{"n_head": 12, "qk_norm": false, "tie_embeddings": false, "init": "uniform", "init_std_down": 0.0, "decay_fraction": 0.749, "decay_shape": "linear", "final_lr_fraction": 0.0, "seq_len": 1024, "steps": 3811}
MLP neurons of a small language model. Each row is named by its layer, matrix (gate and up: input weights) and neuron, and shows model dimensions 256-383. Each number is 128 + 32 x the weight over its row's rms, rounded and kept within 0 to 255. Numbers have three digits each. A neuron's up and down rows have the sign that makes its largest values positive.
A block is one neuron, or neurons of one layer that tend to fire together. Before each block is what it responds to, as a language model described it from the Wikipedia text at the highest values.

Responds to: TV and film media nouns. Nouns for broadcast and screen media in career or plot writing, such as television, film, episode, programme, series; also digits inside years and table numbers.
L13.gate174:130199169110115118168097110087131169136094116108139129125154167121093103147133176176103162088136121136133046168199068106141124130075063064128085141168141090107108117155148115106114073122166175139147084138081099066089053104162162099133161184093100128094095105148099091138109127171079071138148135120145108111161142160125157155140115087082115152140107134134129177120142125073064073074121
L13.up174:109139110149129062085163113133121056102145092159162092176092142189143182118095178120157119184181134161106106095129166177105139118093147138147168127127139157139068160105159092128162099163124077152148123085114133118089135130155140146154156157132160098121168131127138157131141212100087168137091142110146164116134116127115158161171080120098112106122127126110127216185120139128103071136163

Responds to: Century digit 9 in years. The second digit 9 of four-digit 19xx years after a leading 1, as in 1994, 1980s, 1934; rarely word pieces like sc.
L5.gate0:090100129129144150078104151105090172124124092127065097087119086124119116087148123099110153134126091147141087072107124123082122102163161127101187111148111116165107143093119172120154108084148128090101132179194106156131086099143077161188149164102111153167071185097083096143158135113146139123125187114126130138172117131091142091097130113051151121107101163156135106152106122134176104152134
L5.up0:088099070097133128155151117116110083131096119122063145097171110104109082099113131094167078106145121120102095131133164086044077099174197111122141107112114110131068157124134108121105081140128154144092129101123128116110116159165160175113086139162089108143056122131094128164119147148166114092122118130101099173164082133101162095112170089078135191135126196152135127114142175129170202166156
L5.gate2:106147152147174154062077150107099141104196164163131085149104107126119170101078132156164091166134110134116142048108146163122107127108084095162137113106090117125096113126115095113134141104183125108122080105091128074108129125120166166128123136111086142103081148188067115097165152108131162101105123151127100119123115131145138120071176146085154154068077154169160082156117104069143058184118
L5.up2:123176116083161193099090068058062141117114113138123106159148180201131138085105127116133083112114134121161119127090163110168176078096091171092141193150157124130164133190100184109132120085119176120155082124097072099161105167159197146143106164123149181178133072115104191094128136181123169104130113097164087169163107163178160123136165099140177066074158099154082094183183172149173170165122
L5.gate339:111104123156160122144143112163140113129133109169171106148145192107131049155170162151180181163111125111121119103107096103160122169142124127111128136090145068164172104045180103098061112120188057121110113045122147167123099122108085097116162159153146136112118137150179120108177100112112089087165106109087131160211143146157126096164093081113151086149141101132151108086153156093185085141082
L5.up339:178211088148119107127148139155118105092107163139090097134142142136172099163091142060157139114132126112099139084137111105128144087085160073146051109097142132099244121110111166121095114112095071139114184149116148148129106049096074089098076124075133166105148133128129104101113097165116076100123086080177095091164087104105181135160166137116107112070116095164147191065143159119138119059168
L5.gate612:131097119155099095123109131164152133108167128177134148166095154128063114158139117190124173155175130158085155139121161149091049140164104138105105124138096112090135177131100167170078165102138193171121108107098119140133101153160144170133100154164076161185126084093068192152099158176118105140094134146083162163076131116123146179173119045095163161134175102132200109145099106130115079091146
L5.up612:102121143069067104167138162131131134082124129153098109124086123164136143121130134111095136157144171123093142115136154210057162147206155150138169109111158117119090172168127160159137112111089111115158073100188145181137160132117090120134117088105170137119113079155128138132131124149083143110088138196056165130081185090052121139108157108097128073108120082117130082149138139118104115096148

Responds to: Entertainment-work nouns. Nouns for creative works and performances in arts and biography text, such as play, act, album, song, film, often before -s or -ing (plays, acts, playing).
L11.gate107:149118164173133110126105166109092148182124151100147112125153168131146124140164133128093091136095107134152204159112141139190077116159196094131150129130100107155171120135081146103127121095101067054122107071127114139094065155135124077105108130095141102157146107123073180128155207130176099151155119161071165159186158142114137140084110120130117142100109123085116133093119093134121068117136
L11.up107:106095116150181135118130145112086146100087150121194064165147139150141113163132159134086123099115120145082124098124164093139103090098116099194120108121126196132105064113069092140121080111052137091111139116169101089169070108170086134085105123110156134125165146104128157085097147127110119107107146104099080128148110099113139226103158130162097151110222103115137113145069069110116096098074
L11.gate132:130173151131109148115084150132212097127132066125162139174167136147093206114116139096170051115173168130102099154104106121101117129132122101122163170130144115117115126174182086134158053114063105105127091102124079153130130082083108139121152161131134166160112111181146055081104076169117051106199084165178136130167123146139116123133105104170110108132095118145090209138107166083180094137124
L11.up132:117149180189192133134077099106083131103118139159045100116084145153080123140099138103155093100169130130152142092138068113140131159070077092155074148147081131145126118120123107120154113088159082123136127089175124155125110118087138101130174128089148145129113174143108068090080093128149105121204130161116083150133083185143178130170083092137095165155130195130056191117103151051120076161128
L11.gate176:114137123155110143114140118133178108186141100197111137166089125134142217130116153125107095114116114179181102128156187119098114105133114125126132108211147197162127168177132042097099078154093150113140120120127115149083108137143074111119123119172141069129135094125143128133110105114152099146078134080160090139145176134096205136083139176155146126149139108167090132127131157125140151206138
L11.up176:155177102164096096115186116117128150132110089179123143155146107131120138198141152088124110175152081085095127107103113141163070171087129114163124153127144117113108078120136121108176107123114158110111190168128072156100109164168163112143153161105118102115061151090144132149144162130092202102185115113094120104082145119077097071127090119109136130119092156134194103106149149115127143099139
L11.gate190:099132149156111159171123224091178099133102132179138145125121183115075135122104093116165136141167139115133110170103126132105112155117119158141152164144141065126116147129115145115055078145136147144123166105077112141152080111120138106159103158105173146139199154187134150119124112141092139104121166104146167166092134193129140096107163114155172151127067182153143110138121202130175148106155
L11.up190:179144135134115134116138154131186141122086151196123127116135166166117132128162124079142169149165145089201115115104074164101133151106083103145084103157131130131135118115137073172083087163147136101107154094131169186130115083153100099143123159128123135123164139164179122151100122143111126127207035099180099189130090143096120148063079183058098113129127161133188152173178126141205152112155
L11.gate198:149124140164102140130151130178145109132135109099110155102143056076155151183148168095096137232151153193161098094131195112101146080120130175197119106122159158162116135114198083117080130131156147058114164161088119156115160122142100165107152115157142119153191109106137127153118097145088100092138144111110124121136168129082107107078134113161156172141125113141073176155145092153114126080156
L11.up198:150125119164121174149048111152096101093122092100132084182104102107111161184121141110152142143163147101166114234131140181120093139085124135123183123123100093150151055183127129119159086091072119146115151164139185152150082172128149094109099118056110147129134110143143134127157205181090147162132134101092096074159073156145111174152166153101155041169154125125158110164145115147083116142104
L11.gate282:127139137148108153137121204168176147129124105030174134107134150062122046120137207170114105138151170149150079126099158121099091179107165129084146089156136109105146094137168129119113098132090158084170186138089096184100131137112122145088166177115070120141176080151142062157121088105141124125203090089101132072085123158067155093089151162154127092148111192171159144185145143083163105121172
L11.up282:088131096117161164105212107149148117098124114122119161084103177167083129099143157168100110166154131117113086146149121151131131189156148148095099200074139139096146130130164130116144182117124151080144119103100073110100133078063166123153127167161127107114113131187118126123144139169111067124163105132158093125167088192066153120117085116158105127050109090124078202137185096134173168111152
L11.gate285:122107149143170182075141155121175111126078126099140091172125165103116100161078177163117163087185146163124106163133166142089072122146110105189140152132121161110169100168160133100081146139168108156106157104111160186129122137132157123104155188087179112107134113137151082136094155142044158100223132083134105099098124125080113157149071166096171109090127129100149151192174146141117160165168
L11.up285:118100149074165128122105105150115118127193108096130144140149129175110104123122153161102116096097153100116119059129134148134152055099116146170152130096135125174137093145103170112107144074175091091136135077122152107130081112123083084071158103099100146097127090119132142116097097103097084183116120185083109130191126075130166205150125113090110070138138123141177128063131128127182123115184
L11.gate302:093095139149120139091111167153146094145122119103079173152110183150079147129145115110138090137149117119142086113147101155101160081109156125220147136086166116185135098171136093068097161111128109130134138131065127122136113112112107138117176145160136100084166098137085097157125137119078134149223141175145136107120137145085155083093152083156160148173097196101181143160125142113142118154171
L11.up302:131124144142124122076082124114114132094123103124121150151109192143161147115090120134119098159079081118089175157151120138122160152144169155114102145058184164109187114162156137095109123128131132148156141089069193130069162097144149130128142151125135140162129128102092143053135160117088076109142157132143167160152121081146153149094185061095099120186085137083090136090093130057140053100141
L11.gate314:164178141187136154124111107084123110140066131129179139134142115164154131119134137104135083138158139104158086142137126118106096122087102158144142146086155197205175054127129160152146135127125095116062148123110097120135082099129113147160090117093135153121176096169117095126124109100071191129152123181117106186216084103096121171169094146131101096094145159113071140144123086134118165099139
L11.up314:132127054139187100147114148109145084125106109180194080157109139100085133086139184183107123106138173127101129101125152142088132072129121117136139122173097152106100075097111135147107098128153129156119096176103102106105094094069171118159088139145150138083107109097140157143208136080110188128150195127113156092124093140099079151167173136172142134114093093080219077101160146102107123141145
L11.gate325:118119129112179157093152085137167167129091097124098215187080144073100142120067118068113077124118110083109134114098109112109176122111158170106083123081129168117178164109174084113050160124183118118159121115098168072093145068155167098093128106101120130133196112103133062101145095107079160141065138156149044113134055148124128086135092144101121111148109088146127151082149157137113160089133
L11.up325:169119145154172172118107092114127117145126139095079109137139174182126126166164184142116136099102095172119092108152088108128177124102100147167155136156143132152091091148144075119139122154125146105176123163124068114161074151147071125099126142072060154120125132094105120084055119146167086096153108144110157123098150145135168147171159149191117101107098101178114141117130148073128070134161
L11.gate339:145076146128118191111150111104162157159126129110129101091118121153169113110082173118118125153157131144139109106071143158115111120110115129122098087095159166158151072151155058118113073109150078150179078128125122110091101132210089147057169106093183176074188135170146091051085099166161142121146110160076093127114134133153109157139090132094163133124045181175100166102140136114097085144140
L11.up339:118127095097127129144114162133147150153129109205153119135164128110123099182153091054108068154166121119090191118168131160131132118150127082124129111117164066126144159133173120147105108136095101155147116098065137074137146121140176183124093101129134083166126137189109114144171111116170138194119117109150101124190089137160153144122079132125157188132094151135071138144060180147123132090096
L11.gate400:159076188153082157158187085133170113134071114114137171161117192158120097142159195105140150128134096100135172125105155069174087125113125164110107123111142186193113091130054103087125161172151114137122141098175132107111155135136166133125155141117102131077120116109127098151114121142089148134148141135120116136141115071075106119093128189094152095095140117154116155101138109109103115148132
L11.up400:124114135113135171108210120099114187102142055170078165116211129128102103130120079216129162137158187153147146161117121092156074073118125144109130145162163138103106160069128095069062139187180103155120145114126147168119167105109082112135162135132151097158070049150096117082134124129168080160113139144139100096141198184176109174125112108114132137067119124100098134142166139142144097124157
L11.gate487:140181139142145105140088114108029094081155080176121124142137078115158129088117158170133139129146097093119137110128096107083100095121148096168126102081129123126089113097166109136158098118117116139154154108091090139108117118113071093101218155151127137132111111102066133162122087121094150102164166157187121092100141134093116141131085157125205099120089088096155134082138102116086097157095
L11.up487:182134176123079128149141120165128075154179181103164134126163127139154191124100099136175161152120097173064163152092120104086085130178132089119123103100054159141067090159119107110109119163161134150103151109109194149120148150145097104179140152109144077110087134114168158166139090143062176172145082123065107078126068087121122111100173120169159067144122094103090152152142094119136102158151
L11.gate565:150113154130128101108130104180170144096111129174145105106112156165115107150112151163098137104154123160125119108096138109127112076111114136101134132150142104187188128135143156144105057092095147122136123077163159116144153086134133075128142156119104108167080109158165118093144127141118107146136153142075122174178112117074088122125077097115150138149139102135143163133091150157169147127102
L11.up565:155130148147125085174155145172129150076119164187061156103071157138112123122170134164180112168144061091106099137135105077168154147147147128135148147133091154149112150150143079149132117151225115161146075149116103109138089112158162070154119112109074101115146115129128136089064168119125114146123143138155121167174117153072122176078100141105141218139105084126154110109108078145107153171129
L11.gate591:149089126155149077112147180116159165128067148110130085108120167169090111117084130163078137139188129138158126142128068119158092141129143118134138171146124119088129128084078156163135086171114171107143123125095120151075138143107182117088121176117081157128144116211107135133099162106167110087198102077072105145111079114113147131098111109186118123177105168134100193167151152116125119122119
L11.up591:129142096187122113131151107171115085130121173063151133146121171166131118111086157107126160132114090148114152150130097132161094156147121135158112101087167145146117156102155181158131091182148209118119094173068162098104121105137199128158098122091114171174136150179172120123120142158172053154210056168162103150099127127118123122083093090111124068115099158116151139129133191117144072133121
L11.gate691:134071134105085154083119171144191154121089147103091141088074159116053134145150168092079074080153146125138081096155144082140112155135099097154139126088169106177153114126133111155153160135162077156111162121062143159138101119088145111079194135153076182163165068149084115159123134066124146132131106198158054170122121131088122132114093146092171140111112138153100165121078114107159156137154
L11.up691:193117117098122128133095158096193171152126130125117119121118153152137190116060139130158121145135104106133176129081167134070070142178087108168110100176093164113143088051166126130146064115121101148134155166150112094163172117109091157111150190126150118104095142113151100142092188112094079112109165169158091101111108086132124187069110077161149081187162127114120165199101142077149110186175

Responds to: Split word-start fragments. Short word-piece tokens, chiefly a lone "r", that begin or continue a longer word split by the tokenizer, as in r|isk, r|ural, am|ate|ur, afra|id.
L5.gate16:073124086155037120074088194155132111125175115126098099111152073163112117095103132061176096096137125073153127121104138165071084149144130077068075132116152152112111150144107180204127125134123083100125193133138137136099166145068144133139110119156087176099174086159184085075118095196058163151113147060152171117106115149116125063126157109163156159102121142151148096139147101145081142095094
L5.up16:086139132180139111080189093128088143124138064150147158130140155194154155079108097137087141115121110100109134180093113083043128063184114098150170143131141041165152145136143150115142146064147153128143112102109133133129114115135071101091189139125144086135124135160137153050106077176145148138116165175105131128146139104110147116100159159120150120159087149107124092136068083175200123099096
L5.gate139:091119128109077148125164184115150086118126106125181104125106130147144137120095128075107133165158207090114102091081091137178128125144122118157078131112159168102174082061155104183097105051126160105128131026101105116152118110124092153118112076087181164150112178052110134136156115128098157070130125057115126127131142079188150159136068178122107164152151091157161133127115112178128104105194
L5.up139:127146174134150124108184121135067102145121120079134150108098141147107134098128154129150121161133139136091115126091106127100142075139165148126093111099129114133187135104129144094146110130097115139133083152112137085089098110135168168120095137114177178106141166077135118160195180101163119108113090114111132126167145110149154117078123147071149111186182110184064087189092167138132107182148
L5.gate376:120110101135152120105097156147165180146135127104117137038151153141173133121176117163181142124098100177162224120085091186133131156126151147161139121118102145116116113123146128102104137159071146148115108084136179113127180138090117097151153141119122119122143127159113156113142169069137132129133101061084118104062158151139110120135117176134142106132148130143131166126160126119209116104126
L5.up376:102102117166153113105185150116120184097112151094099083099160109094157137171095079188171134113099175132143169123082113081158144167159132161097154111146091108189174060160156131152130125085083097151094082132081147075132121130153127096175134119075078163102118212121123164160134071133141056137121165133137126090085125136083124156134146106089119116133208114091069084136143078104092133119179
L5.gate723:172105104193133170127094145080092124098163116151133131088152151136159133112123112092178099100191138101144107149152157156155106130157138099159098086101141141172149133121144116106108140168109103202091136091038124079135087138106088114137105063105174130130124103120112120099088061151146070125067188152130136025102086162122167105094106101115086145157095166104128107073125147077083097123108
L5.up723:166101077117139154083063137142089069119125127156138152124140042105162111070136130183125114143144124146115092159181141157102155139114126164123077111097181201060120084124160084114153139160170121187189111097165130135103087155124175089181134086136132182139173129133147062140114096137144145132168115093138137073105153117130185123135147099122089074097077115074104136102121136099086123167115

Responds to: Mid-word fragment "if". Word-internal subword pieces, above all "if" inside words like shifted, motifs, arcifera and perifollicular; weaker on other fragments (Cons, ind, ces) and occasional parentheses.
L13.gate40:123106144112122145134152096135077081169165134140133118142099089134103173120123107171084116119137120141093149130112200075048100096149094135166110123163126154125126127099130115063088155131126115112101122117123182140124130097118171109124145084160099151103168099148178122143111093140152124164094065144123098119196131144090019171065117126139167069159189123147131099110185089108109163168142
L13.up40:156178158117139117089129158057102103082115096122158153132115058124168117172145146113128083098094123097171163191094082162142107136065109065074102110118126126155101080101097070123123093139118115108115181176171104141119126118138099114111145127121105127104116111120062137147090125122106111125097149056091114114156118111108114115116096098168157082133127133094085126096145118139090157066071